From a checkpoint of a small transformer trained on Wikipedia: width 512, 16659 steps.
MLP neurons of a small language model. Each row is named by its layer, matrix (up: input weights) and neuron, and shows model dimensions 186-313. Each number is 200 + 40 x the weight over its row's rms, rounded and kept within 0 to 999.
A block is one neuron, or neurons of one layer that tend to fire together. After each block is what it responds to, as a language model described it from the Wikipedia text at the highest values.

L3.up578,190,210,235,181,166,200,226,156,210,132,175,225,209,150,197,150,145,226,191,226,187,228,144,228,172,158,220,163,201,192,142,194,194,239,175,130,159,214,111,207,267,201,193,173,161,177,153,146,210,276,168,216,279,218,240,185,259,141,196,233,190,240,175,223,225,187,183,143,259,212,193,201,195,143,169,240,177,189,175,238,229,166,219,270,224,190,220,188,154,159,150,200,199,295,250,271,189,237,163,194,240,218,175,266,223,212,247,145,130,138,284,182,127,268,149,189,238,248,136,127,187,203,168,230,187,244,181,271
L3.up690,270,205,267,167,149,249,207,166,218,162,174,195,207,236,202,200,205,249,132,272,189,170,146,174,131,186,209,154,244,175,249,206,143,147,188,247,142,238,127,233,199,212,176,122,209,186,149,205,156,225,192,228,151,204,238,203,192,199,207,193,350,221,117,215,216,189,253,206,258,217,212,198,164,215,158,200,187,210,229,157,234,185,229,174,131,189,256,157,196,177,224,138,180,191,214,208,234,237,154,224,219,203,273,211,257,249,255,162,190,156,211,198,252,212,194,60,197,266,254,151,98,233,127,159,203,234,214,163
L3.up832,241,242,183,186,237,193,157,99,168,209,201,199,209,221,137,170,189,246,201,269,221,232,139,215,206,199,229,199,202,158,244,145,158,192,169,206,164,149,186,217,193,219,160,236,188,211,197,145,176,222,164,165,227,245,295,147,219,136,169,196,183,193,265,188,171,222,203,159,269,132,184,201,146,238,203,206,203,261,286,231,212,153,224,217,166,194,240,222,219,188,181,276,275,203,196,186,118,232,190,248,147,155,189,191,160,202,251,177,174,213,202,241,166,208,120,165,227,194,222,181,200,126,130,228,155,249,161,165
L3.up887,156,136,170,175,208,257,178,175,209,184,140,166,220,203,228,138,152,176,248,253,164,219,217,221,211,222,201,199,223,144,219,183,212,165,195,216,240,191,183,165,219,226,232,164,249,216,201,174,211,215,127,277,209,150,176,162,269,286,238,212,147,202,106,229,174,269,245,178,237,220,109,180,176,184,138,173,203,212,220,195,182,263,208,175,240,203,219,224,206,179,226,168,232,184,202,236,197,200,260,207,231,164,255,220,219,185,282,171,201,215,233,253,187,255,170,181,237,241,156,220,224,139,292,175,118,305,180,162
L3.up1648,251,238,208,153,153,236,169,168,228,148,202,157,231,187,251,142,210,171,188,164,139,170,234,180,191,271,205,211,236,167,199,209,160,176,186,172,139,169,173,188,166,215,219,239,205,205,223,175,221,217,202,208,222,206,234,89,250,168,138,255,207,60,198,192,193,220,259,146,252,198,208,208,167,156,249,159,237,237,199,204,173,252,203,190,142,203,200,160,228,191,166,205,196,188,243,200,170,191,135,190,252,177,227,161,183,213,284,202,266,145,251,227,229,198,182,214,216,244,181,186,115,234,278,146,199,195,210,230
L3.up1890,196,225,166,238,236,213,176,179,219,199,232,119,233,235,195,204,134,269,258,274,198,281,197,164,178,243,250,171,245,266,230,200,217,149,163,232,195,148,204,222,260,203,165,242,229,154,209,130,183,353,133,233,257,207,196,185,202,177,236,110,196,184,182,188,211,164,195,195,199,189,161,182,159,167,179,192,189,220,280,232,202,225,233,227,221,205,219,177,194,154,211,215,205,203,193,270,156,248,226,156,180,163,201,156,170,257,257,232,191,211,187,231,175,228,112,132,188,320,230,202,172,207,235,226,163,175,177,183
L3.up1919,175,185,114,204,164,185,149,150,159,192,193,165,139,289,223,187,204,166,162,187,253,194,241,233,215,165,139,181,262,192,212,178,229,92,236,279,218,200,189,237,223,204,139,94,183,236,202,95,207,173,112,210,237,171,257,69,223,176,178,230,194,193,172,243,163,277,244,162,245,132,183,223,192,213,185,194,226,283,181,211,165,225,170,199,182,214,196,197,206,240,210,207,222,180,262,161,212,263,159,281,254,214,226,150,180,192,196,106,220,206,218,261,189,227,169,150,145,243,219,168,204,159,217,202,219,251,262,200
L3.up2038,205,180,155,198,216,202,141,169,271,168,245,183,231,265,187,158,205,256,196,227,228,256,229,248,237,224,225,172,185,173,187,182,249,162,151,144,195,189,144,157,222,204,186,118,179,162,195,178,159,283,134,167,255,224,267,170,232,198,208,174,222,252,219,272,221,226,165,134,257,182,235,162,159,191,153,182,236,250,261,129,199,176,233,207,121,183,191,174,189,194,271,164,218,161,215,201,228,181,202,269,182,197,170,183,174,249,233,184,172,156,173,251,204,204,148,157,140,263,173,252,139,159,233,142,180,232,244,164
Proper-name final pieces

L4.up639,294,177,162,215,286,261,186,164,239,164,164,159,244,193,168,115,170,219,257,200,189,165,216,226,154,191,226,157,191,216,201,177,239,267,175,223,165,230,193,225,299,189,228,246,180,186,250,117,229,237,218,204,216,127,197,177,164,156,224,223,189,176,140,159,220,243,206,209,291,156,136,194,203,243,116,197,184,159,205,189,208,166,211,257,192,224,115,212,269,196,191,207,174,207,206,246,172,238,231,201,192,255,221,187,246,198,191,188,255,146,153,222,153,274,215,218,133,195,204,209,188,200,152,164,228,217,237,186
L4.up891,164,235,117,159,188,178,204,225,155,215,229,189,194,191,217,246,175,247,246,207,233,261,207,205,152,189,193,211,202,187,174,251,190,177,211,294,177,195,114,282,225,245,134,187,157,223,201,227,198,218,220,240,145,206,175,148,218,202,147,172,240,161,294,167,255,235,167,171,210,135,241,154,204,188,162,126,137,220,253,220,210,211,206,256,167,262,185,210,149,202,158,225,182,186,176,202,172,219,182,262,218,189,220,155,218,217,170,162,272,167,211,201,149,127,135,157,153,266,187,196,232,117,140,233,155,189,213,140
L4.up1265,239,138,132,197,191,273,176,189,224,227,127,185,195,302,226,221,217,188,172,245,231,209,97,240,197,169,163,194,205,265,201,198,161,157,210,255,267,159,173,242,222,243,151,213,205,194,181,157,251,218,154,214,220,236,265,56,163,120,266,231,206,226,187,194,224,237,205,218,259,168,196,128,156,225,162,171,209,235,227,269,192,193,263,297,117,187,179,183,166,169,198,200,208,226,199,202,197,261,205,229,211,251,246,128,199,233,166,161,252,185,224,234,196,202,182,148,135,165,163,238,148,221,248,165,157,172,303,266
L4.up1277,195,159,173,178,194,226,234,141,260,120,229,218,213,243,209,216,196,173,181,195,211,219,116,189,174,218,215,161,192,118,161,236,176,141,171,182,157,207,222,204,177,228,195,175,182,227,266,121,195,281,183,144,166,190,223,173,248,162,202,128,225,219,235,238,221,150,162,185,184,160,243,276,149,232,168,181,180,225,227,135,181,234,178,239,182,226,188,229,205,176,214,158,119,242,258,207,244,191,177,142,235,197,194,190,253,233,311,226,138,115,180,244,162,162,145,130,231,207,206,114,196,233,171,192,194,238,193,204
Surname-ending tokens

L3.up183,216,162,252,145,172,259,149,145,256,102,187,176,191,213,162,144,212,298,161,157,194,178,202,157,224,243,266,216,215,226,207,240,229,192,171,244,182,179,185,215,172,210,184,209,265,259,248,242,169,157,153,193,203,137,193,154,228,130,208,267,153,224,250,161,209,220,253,152,147,227,207,178,129,128,166,179,151,242,266,208,274,219,160,218,145,241,229,206,192,204,197,100,169,201,327,148,202,168,206,228,217,148,239,237,202,201,144,127,211,179,263,232,270,172,225,152,133,247,154,194,207,220,229,177,200,232,176,240
L3.up610,192,172,188,233,229,219,154,212,280,208,218,156,158,216,215,154,220,208,228,216,195,322,221,110,189,194,229,271,184,247,202,152,195,208,192,269,257,123,190,221,229,141,168,220,253,165,161,228,228,228,167,188,190,128,259,229,260,155,211,240,160,189,244,203,207,206,260,151,210,228,212,252,174,159,222,176,181,234,173,244,241,243,195,187,124,199,199,220,234,210,211,192,236,272,197,172,204,186,214,131,237,221,224,191,189,204,210,220,199,214,201,224,232,185,246,132,95,238,194,198,204,153,287,146,209,204,196,208
L3.up760,104,217,177,142,240,120,191,147,213,204,157,205,143,169,211,248,196,234,224,175,236,172,187,218,180,262,202,142,188,160,182,212,220,213,181,202,91,197,214,140,179,212,243,218,154,161,190,171,229,135,244,213,269,156,205,143,244,172,215,262,219,175,185,242,173,221,224,164,125,188,153,240,149,228,194,220,173,215,193,212,172,188,213,185,104,250,238,200,248,231,208,158,174,167,186,169,192,227,216,278,191,176,153,175,207,209,221,194,278,217,228,192,276,234,214,173,136,194,171,220,168,240,172,218,262,155,208,260
L3.up953,240,227,155,197,214,230,114,207,205,171,303,105,242,226,214,150,168,199,261,223,178,210,188,221,275,247,278,185,184,235,242,237,257,219,150,184,196,122,137,131,221,223,146,219,253,199,184,176,221,260,233,178,168,96,289,179,190,215,210,291,193,211,240,167,159,148,204,221,129,182,170,193,130,190,224,265,195,224,162,217,240,219,231,211,206,236,161,168,255,200,149,201,196,257,276,198,189,199,169,182,199,177,255,203,245,280,178,148,207,188,185,225,228,204,246,135,173,227,244,147,258,197,209,168,262,229,196,248
L3.up1092,144,221,123,143,231,209,156,213,147,241,220,213,246,257,260,207,140,240,141,222,211,215,269,169,196,227,195,152,180,233,169,198,256,168,212,246,231,102,227,185,160,229,191,173,262,134,204,189,164,141,265,232,134,117,161,212,208,144,153,229,209,215,235,254,190,181,280,200,183,196,284,288,188,164,189,209,160,278,203,136,207,143,239,241,187,178,225,209,212,219,214,195,120,145,185,176,203,196,154,209,191,232,162,156,201,228,189,124,170,150,214,189,218,213,289,220,147,231,231,145,174,266,169,257,193,228,217,205
L3.up1152,154,207,258,196,249,163,219,210,149,179,217,115,111,235,184,226,200,199,251,181,239,219,136,240,224,219,183,195,207,164,176,186,208,114,207,224,200,184,211,248,217,260,197,270,182,239,269,227,258,206,205,194,162,101,249,227,253,172,158,194,206,247,206,202,184,195,279,219,167,219,212,203,158,193,145,251,191,217,197,149,165,154,191,263,186,203,277,188,268,149,187,208,218,208,265,148,249,149,186,209,215,213,190,217,213,153,137,155,256,191,172,211,227,235,216,225,151,194,153,176,114,180,183,132,249,198,188,280
L3.up1646,201,124,191,175,197,161,102,188,191,163,186,191,210,174,190,201,183,246,271,256,232,187,167,163,180,186,237,253,248,159,233,166,204,186,181,218,202,120,195,218,293,204,155,255,226,150,155,218,175,185,198,186,182,164,276,196,211,163,147,273,132,246,222,164,217,178,183,210,250,216,127,203,171,212,254,222,231,194,204,131,237,232,221,178,148,243,277,249,133,186,232,205,198,189,235,217,191,218,197,133,175,112,232,139,186,147,145,168,256,161,144,144,208,240,204,269,195,255,183,264,268,237,240,250,206,233,209,203
L3.up1822,215,155,201,195,198,211,165,184,211,182,230,172,213,157,200,183,265,194,242,146,233,141,243,178,231,265,215,203,201,204,155,122,236,218,184,232,246,139,124,258,209,167,202,170,165,198,142,182,240,171,139,156,285,189,161,115,143,131,317,254,190,204,184,234,268,144,228,163,211,176,224,183,140,175,200,225,121,200,253,219,169,187,178,172,237,235,228,157,167,202,200,121,195,250,202,227,223,190,245,250,229,248,200,203,175,269,294,185,183,186,233,228,161,203,142,128,207,220,209,265,277,238,224,219,253,239,216,147
Mid-number digits before the last

L5.up321,201,147,149,191,170,214,190,172,167,160,146,191,226,297,193,184,174,281,223,200,251,162,201,181,202,138,198,206,195,231,213,186,219,222,156,162,269,200,245,218,188,194,176,152,134,206,252,143,198,255,263,175,171,233,189,153,231,185,151,239,250,180,209,265,170,172,281,141,272,152,248,253,265,255,157,176,232,241,181,152,154,217,216,204,186,225,184,141,227,138,223,228,153,157,213,202,224,187,158,210,234,171,272,207,197,253,175,171,226,178,222,265,164,170,241,107,202,244,268,134,161,228,293,196,189,227,203,154
L5.up1306,149,178,156,110,282,203,115,177,269,194,288,182,254,190,190,129,242,294,260,256,241,269,228,204,167,162,199,175,189,161,161,197,209,232,168,207,192,242,192,166,319,227,194,174,248,179,207,150,162,234,237,170,164,283,206,178,184,125,201,239,281,121,223,163,186,180,196,231,202,201,166,236,160,202,220,180,276,217,229,164,241,196,232,169,166,178,140,154,214,231,222,205,182,154,222,200,91,256,208,174,168,174,238,249,205,295,258,241,225,85,192,225,149,102,211,172,172,261,207,231,189,175,204,203,175,198,207,221
Surname endings, final digits

L5.up194,176,153,180,220,177,215,210,218,205,131,202,205,250,179,252,153,220,225,252,221,224,159,208,187,169,150,216,274,201,220,150,211,272,194,165,317,166,146,163,159,171,236,127,188,185,120,179,240,220,215,202,229,184,93,253,124,226,185,196,211,242,150,223,275,255,194,197,242,150,214,247,237,123,195,122,218,159,240,242,177,205,186,168,227,204,148,232,213,206,178,186,182,230,196,173,201,211,116,223,229,214,263,194,273,163,177,197,212,147,168,184,214,185,191,308,107,198,201,213,233,284,130,248,261,263,204,224,183
L5.up1944,192,143,246,137,219,254,209,174,249,131,250,219,201,183,244,141,185,258,169,202,298,234,164,173,201,167,213,162,133,255,203,224,209,176,161,221,128,144,144,153,150,272,295,297,170,184,203,173,172,205,136,153,196,102,265,177,253,116,132,232,140,210,175,242,168,190,232,188,194,176,277,246,150,172,223,240,148,256,192,225,220,220,168,168,174,162,183,238,218,211,264,203,206,191,188,181,171,209,221,243,171,188,172,181,204,179,156,82,171,176,224,221,217,279,259,182,177,160,161,243,282,164,258,179,255,171,180,187
Sequence number digits

L4.up900,166,176,233,186,181,178,264,226,192,125,167,199,180,213,157,140,158,234,207,255,221,218,195,188,144,215,201,231,226,168,200,191,209,221,146,184,157,172,201,100,242,191,210,162,254,211,205,172,179,250,223,219,214,144,208,267,196,157,205,256,201,114,123,194,207,144,222,106,192,164,184,179,214,173,220,195,183,193,198,135,154,225,202,180,157,223,242,107,188,161,214,230,196,191,175,231,150,156,215,226,192,144,255,208,219,203,137,202,218,188,197,197,172,183,228,144,175,286,157,219,182,81,178,172,196,245,202,220
L4.up1204,135,179,155,194,261,204,243,189,144,190,228,205,187,271,164,214,185,282,214,257,285,315,170,151,160,177,244,191,185,154,171,130,158,133,176,173,108,194,180,224,114,213,120,136,199,206,162,123,232,216,283,189,198,209,197,223,221,210,211,224,222,187,253,202,240,238,212,163,255,144,162,187,177,236,208,218,189,252,276,165,206,230,240,215,190,240,189,145,185,284,237,184,161,193,170,259,164,131,180,186,214,192,356,200,229,236,155,174,237,169,180,187,224,209,187,223,215,236,157,179,186,166,185,185,263,230,194,206
L4.up1361,106,180,205,113,218,226,217,165,206,192,165,238,152,269,137,80,143,211,192,238,229,299,189,150,166,196,265,272,199,135,174,216,155,218,121,261,196,195,257,180,206,197,166,236,245,219,249,104,200,190,246,130,223,173,202,191,243,182,222,274,198,193,152,205,165,240,168,150,191,180,200,280,215,166,171,226,190,191,203,118,209,251,243,244,138,164,176,166,214,254,212,203,188,174,155,215,287,188,273,157,199,236,185,147,204,139,187,208,202,138,217,167,189,122,278,168,202,225,188,227,151,132,210,210,219,266,222,159
L4.up1744,200,220,149,181,193,141,235,138,206,164,157,205,171,212,151,70,157,249,200,226,199,280,224,198,154,174,199,302,257,146,246,160,183,181,136,188,172,199,184,164,200,250,125,231,227,215,193,152,218,217,216,226,190,237,289,172,241,177,162,323,212,207,215,181,169,218,173,131,203,191,182,232,168,165,167,221,196,278,239,210,149,222,201,289,206,246,250,178,181,150,210,282,207,152,208,191,258,144,257,187,140,145,232,120,224,148,173,220,252,131,231,163,189,161,246,170,213,269,161,206,157,168,191,207,230,250,188,219
Wikitable row structure

L3.up159,122,220,222,158,250,230,185,206,199,131,183,160,218,183,146,235,186,123,181,194,222,283,228,206,212,202,211,317,181,174,110,221,184,206,184,163,184,145,214,162,258,219,130,227,167,110,221,173,207,234,264,254,155,163,185,259,199,203,142,186,168,134,169,221,312,191,171,169,202,212,187,249,175,195,139,166,236,187,168,165,144,140,146,182,222,228,242,208,202,200,221,191,228,178,183,208,231,216,182,231,214,188,305,203,241,198,219,200,228,180,225,217,207,196,235,194,195,286,234,108,212,249,253,148,197,228,203,228
L3.up162,142,107,167,99,178,168,215,169,201,156,207,196,152,201,117,155,171,296,202,171,169,152,225,202,235,199,140,192,186,220,163,174,184,236,184,196,182,191,170,150,238,187,139,143,201,162,163,212,230,164,197,210,269,180,208,237,212,116,213,203,157,173,159,197,225,204,251,160,213,161,194,236,233,237,146,241,234,236,173,110,176,193,151,252,142,251,138,160,234,183,273,209,241,204,219,208,200,172,225,207,150,227,234,94,216,191,228,213,148,172,182,256,231,143,272,148,239,176,209,213,191,185,178,89,156,295,222,105
L3.up344,214,170,236,168,245,216,187,130,214,194,189,240,239,148,157,236,146,267,203,143,191,249,229,118,222,139,209,211,164,214,130,232,319,187,94,189,114,171,246,218,239,229,163,179,207,203,196,191,211,223,202,218,210,169,149,228,207,146,146,177,159,162,146,243,189,198,191,147,199,133,179,276,161,207,182,191,216,268,193,249,197,232,195,189,169,225,185,157,189,168,244,247,148,152,161,207,214,134,174,170,209,226,309,154,188,116,154,161,190,209,166,189,244,189,278,223,163,223,143,229,197,119,283,189,214,227,212,179
L3.up1295,248,228,175,159,164,258,202,214,199,77,146,160,245,118,167,232,198,192,199,241,268,212,219,210,151,224,150,229,270,139,208,177,224,218,174,173,189,175,209,187,263,283,192,163,197,201,168,186,190,214,217,228,212,206,191,177,136,183,164,211,182,211,100,220,266,158,196,165,195,163,168,271,174,250,177,233,232,218,190,230,165,181,207,246,155,204,184,125,191,171,238,168,282,238,207,178,185,198,217,212,205,216,178,167,191,171,200,199,207,191,190,225,279,195,210,224,152,211,251,190,208,237,267,138,254,190,265,172
L3.up1606,247,193,213,130,200,205,208,167,285,177,228,177,158,227,175,213,154,257,230,204,177,251,245,221,226,169,237,224,215,205,123,241,216,215,107,220,156,166,154,244,211,248,199,141,204,202,200,208,170,196,224,215,214,167,167,246,185,203,187,205,175,189,36,214,157,179,206,182,160,121,212,209,235,237,187,274,221,240,203,158,193,194,198,182,153,219,223,136,199,203,236,208,205,171,277,254,145,178,223,185,131,233,244,157,205,212,185,216,146,167,169,241,194,144,211,222,188,195,256,224,241,172,236,164,171,178,237,174
L3.up1607,212,190,158,155,227,245,201,129,182,173,195,193,85,200,179,233,200,164,243,211,218,307,143,225,133,191,141,206,163,196,189,188,237,161,197,183,210,112,230,225,222,271,164,197,223,141,218,196,154,240,254,237,143,185,228,250,159,166,179,188,217,198,202,159,201,267,212,166,185,205,149,200,169,228,169,139,249,202,216,237,225,97,149,207,187,194,214,166,171,152,235,217,292,190,215,197,178,223,230,240,198,171,259,184,227,156,196,168,241,193,168,201,184,308,265,243,225,184,190,246,186,282,221,195,220,239,196,190
L3.up1801,175,211,204,141,200,224,250,226,163,183,231,89,153,232,156,217,183,236,281,186,271,197,214,192,183,191,201,201,239,230,123,166,214,220,135,196,168,133,232,182,206,237,174,210,190,182,185,194,205,187,287,208,242,269,192,233,243,139,256,227,208,193,108,158,144,176,185,191,216,134,114,163,189,210,198,249,249,267,141,205,215,185,212,122,186,225,193,149,188,206,273,161,249,166,237,310,106,213,226,185,210,135,255,165,167,203,119,154,173,144,171,178,230,239,172,182,116,224,268,200,230,153,210,228,212,134,210,176
L3.up1883,146,119,214,91,236,187,155,198,200,148,217,187,200,220,105,195,145,258,224,191,160,227,245,220,230,210,205,191,209,225,133,184,210,231,148,212,97,169,227,168,224,196,184,187,212,141,159,202,233,213,192,252,266,201,210,239,169,139,195,200,205,181,161,207,243,269,223,220,169,158,224,280,217,197,197,236,209,322,205,174,242,267,197,233,102,224,232,70,218,212,231,157,170,206,255,171,124,186,241,212,198,203,181,190,211,179,234,235,181,213,233,211,194,155,208,186,237,186,138,187,205,194,258,142,205,257,215,222
Table cell separators

L4.up170,214,141,206,195,160,261,206,192,266,179,172,219,229,171,209,167,239,255,211,164,224,190,155,143,135,203,309,288,218,268,200,185,204,227,163,215,163,133,150,246,177,195,184,223,182,204,141,272,238,220,137,188,190,141,233,210,226,149,205,241,220,203,216,205,212,181,206,186,174,193,175,267,148,162,189,187,164,228,199,226,232,152,194,220,115,189,232,204,200,183,183,135,209,254,236,153,215,185,164,179,225,168,177,248,251,228,203,156,156,131,212,168,228,230,326,145,142,175,216,206,294,229,243,170,166,229,218,195
L4.up933,203,192,174,211,137,239,158,221,205,237,176,210,225,199,203,143,173,204,169,233,173,144,121,176,224,229,136,210,213,257,179,267,203,218,177,221,211,97,180,226,168,227,232,238,157,101,225,203,204,210,213,211,122,141,208,178,239,136,193,247,227,211,232,219,182,193,309,205,172,214,210,248,184,195,190,225,154,291,236,204,221,188,147,190,164,221,204,220,196,261,221,170,212,226,194,158,197,120,153,183,196,210,199,215,218,184,136,143,210,187,207,268,225,223,260,166,178,238,143,192,172,260,204,182,194,195,194,190
L4.up1053,176,186,226,173,204,229,209,206,237,206,214,173,152,150,198,148,225,113,243,224,143,215,197,207,136,120,227,276,146,215,255,283,285,186,183,140,199,169,192,190,251,228,155,159,248,203,161,215,210,216,177,263,199,155,134,235,209,202,127,191,195,220,251,219,221,169,229,182,186,223,205,265,211,162,140,183,199,241,211,212,185,181,148,203,149,225,230,198,206,190,292,165,205,309,214,140,211,157,144,198,251,208,227,197,197,212,233,204,171,169,209,148,285,211,276,219,153,225,181,200,216,228,236,175,107,226,209,229
L4.up1324,203,198,181,180,215,197,205,221,266,268,187,174,210,134,220,165,147,256,257,210,217,167,173,157,135,204,220,198,205,217,187,180,223,247,173,197,193,173,209,222,188,173,174,197,257,188,146,193,271,219,190,208,198,135,145,135,187,187,174,249,178,150,215,192,220,128,237,230,198,190,202,143,181,164,185,198,209,234,188,251,208,205,150,189,138,194,196,142,181,212,157,180,218,218,180,222,195,204,183,232,208,227,183,232,176,192,243,227,150,149,189,231,236,204,220,169,141,233,151,217,242,186,193,228,202,204,214,147
Inner digits of numbers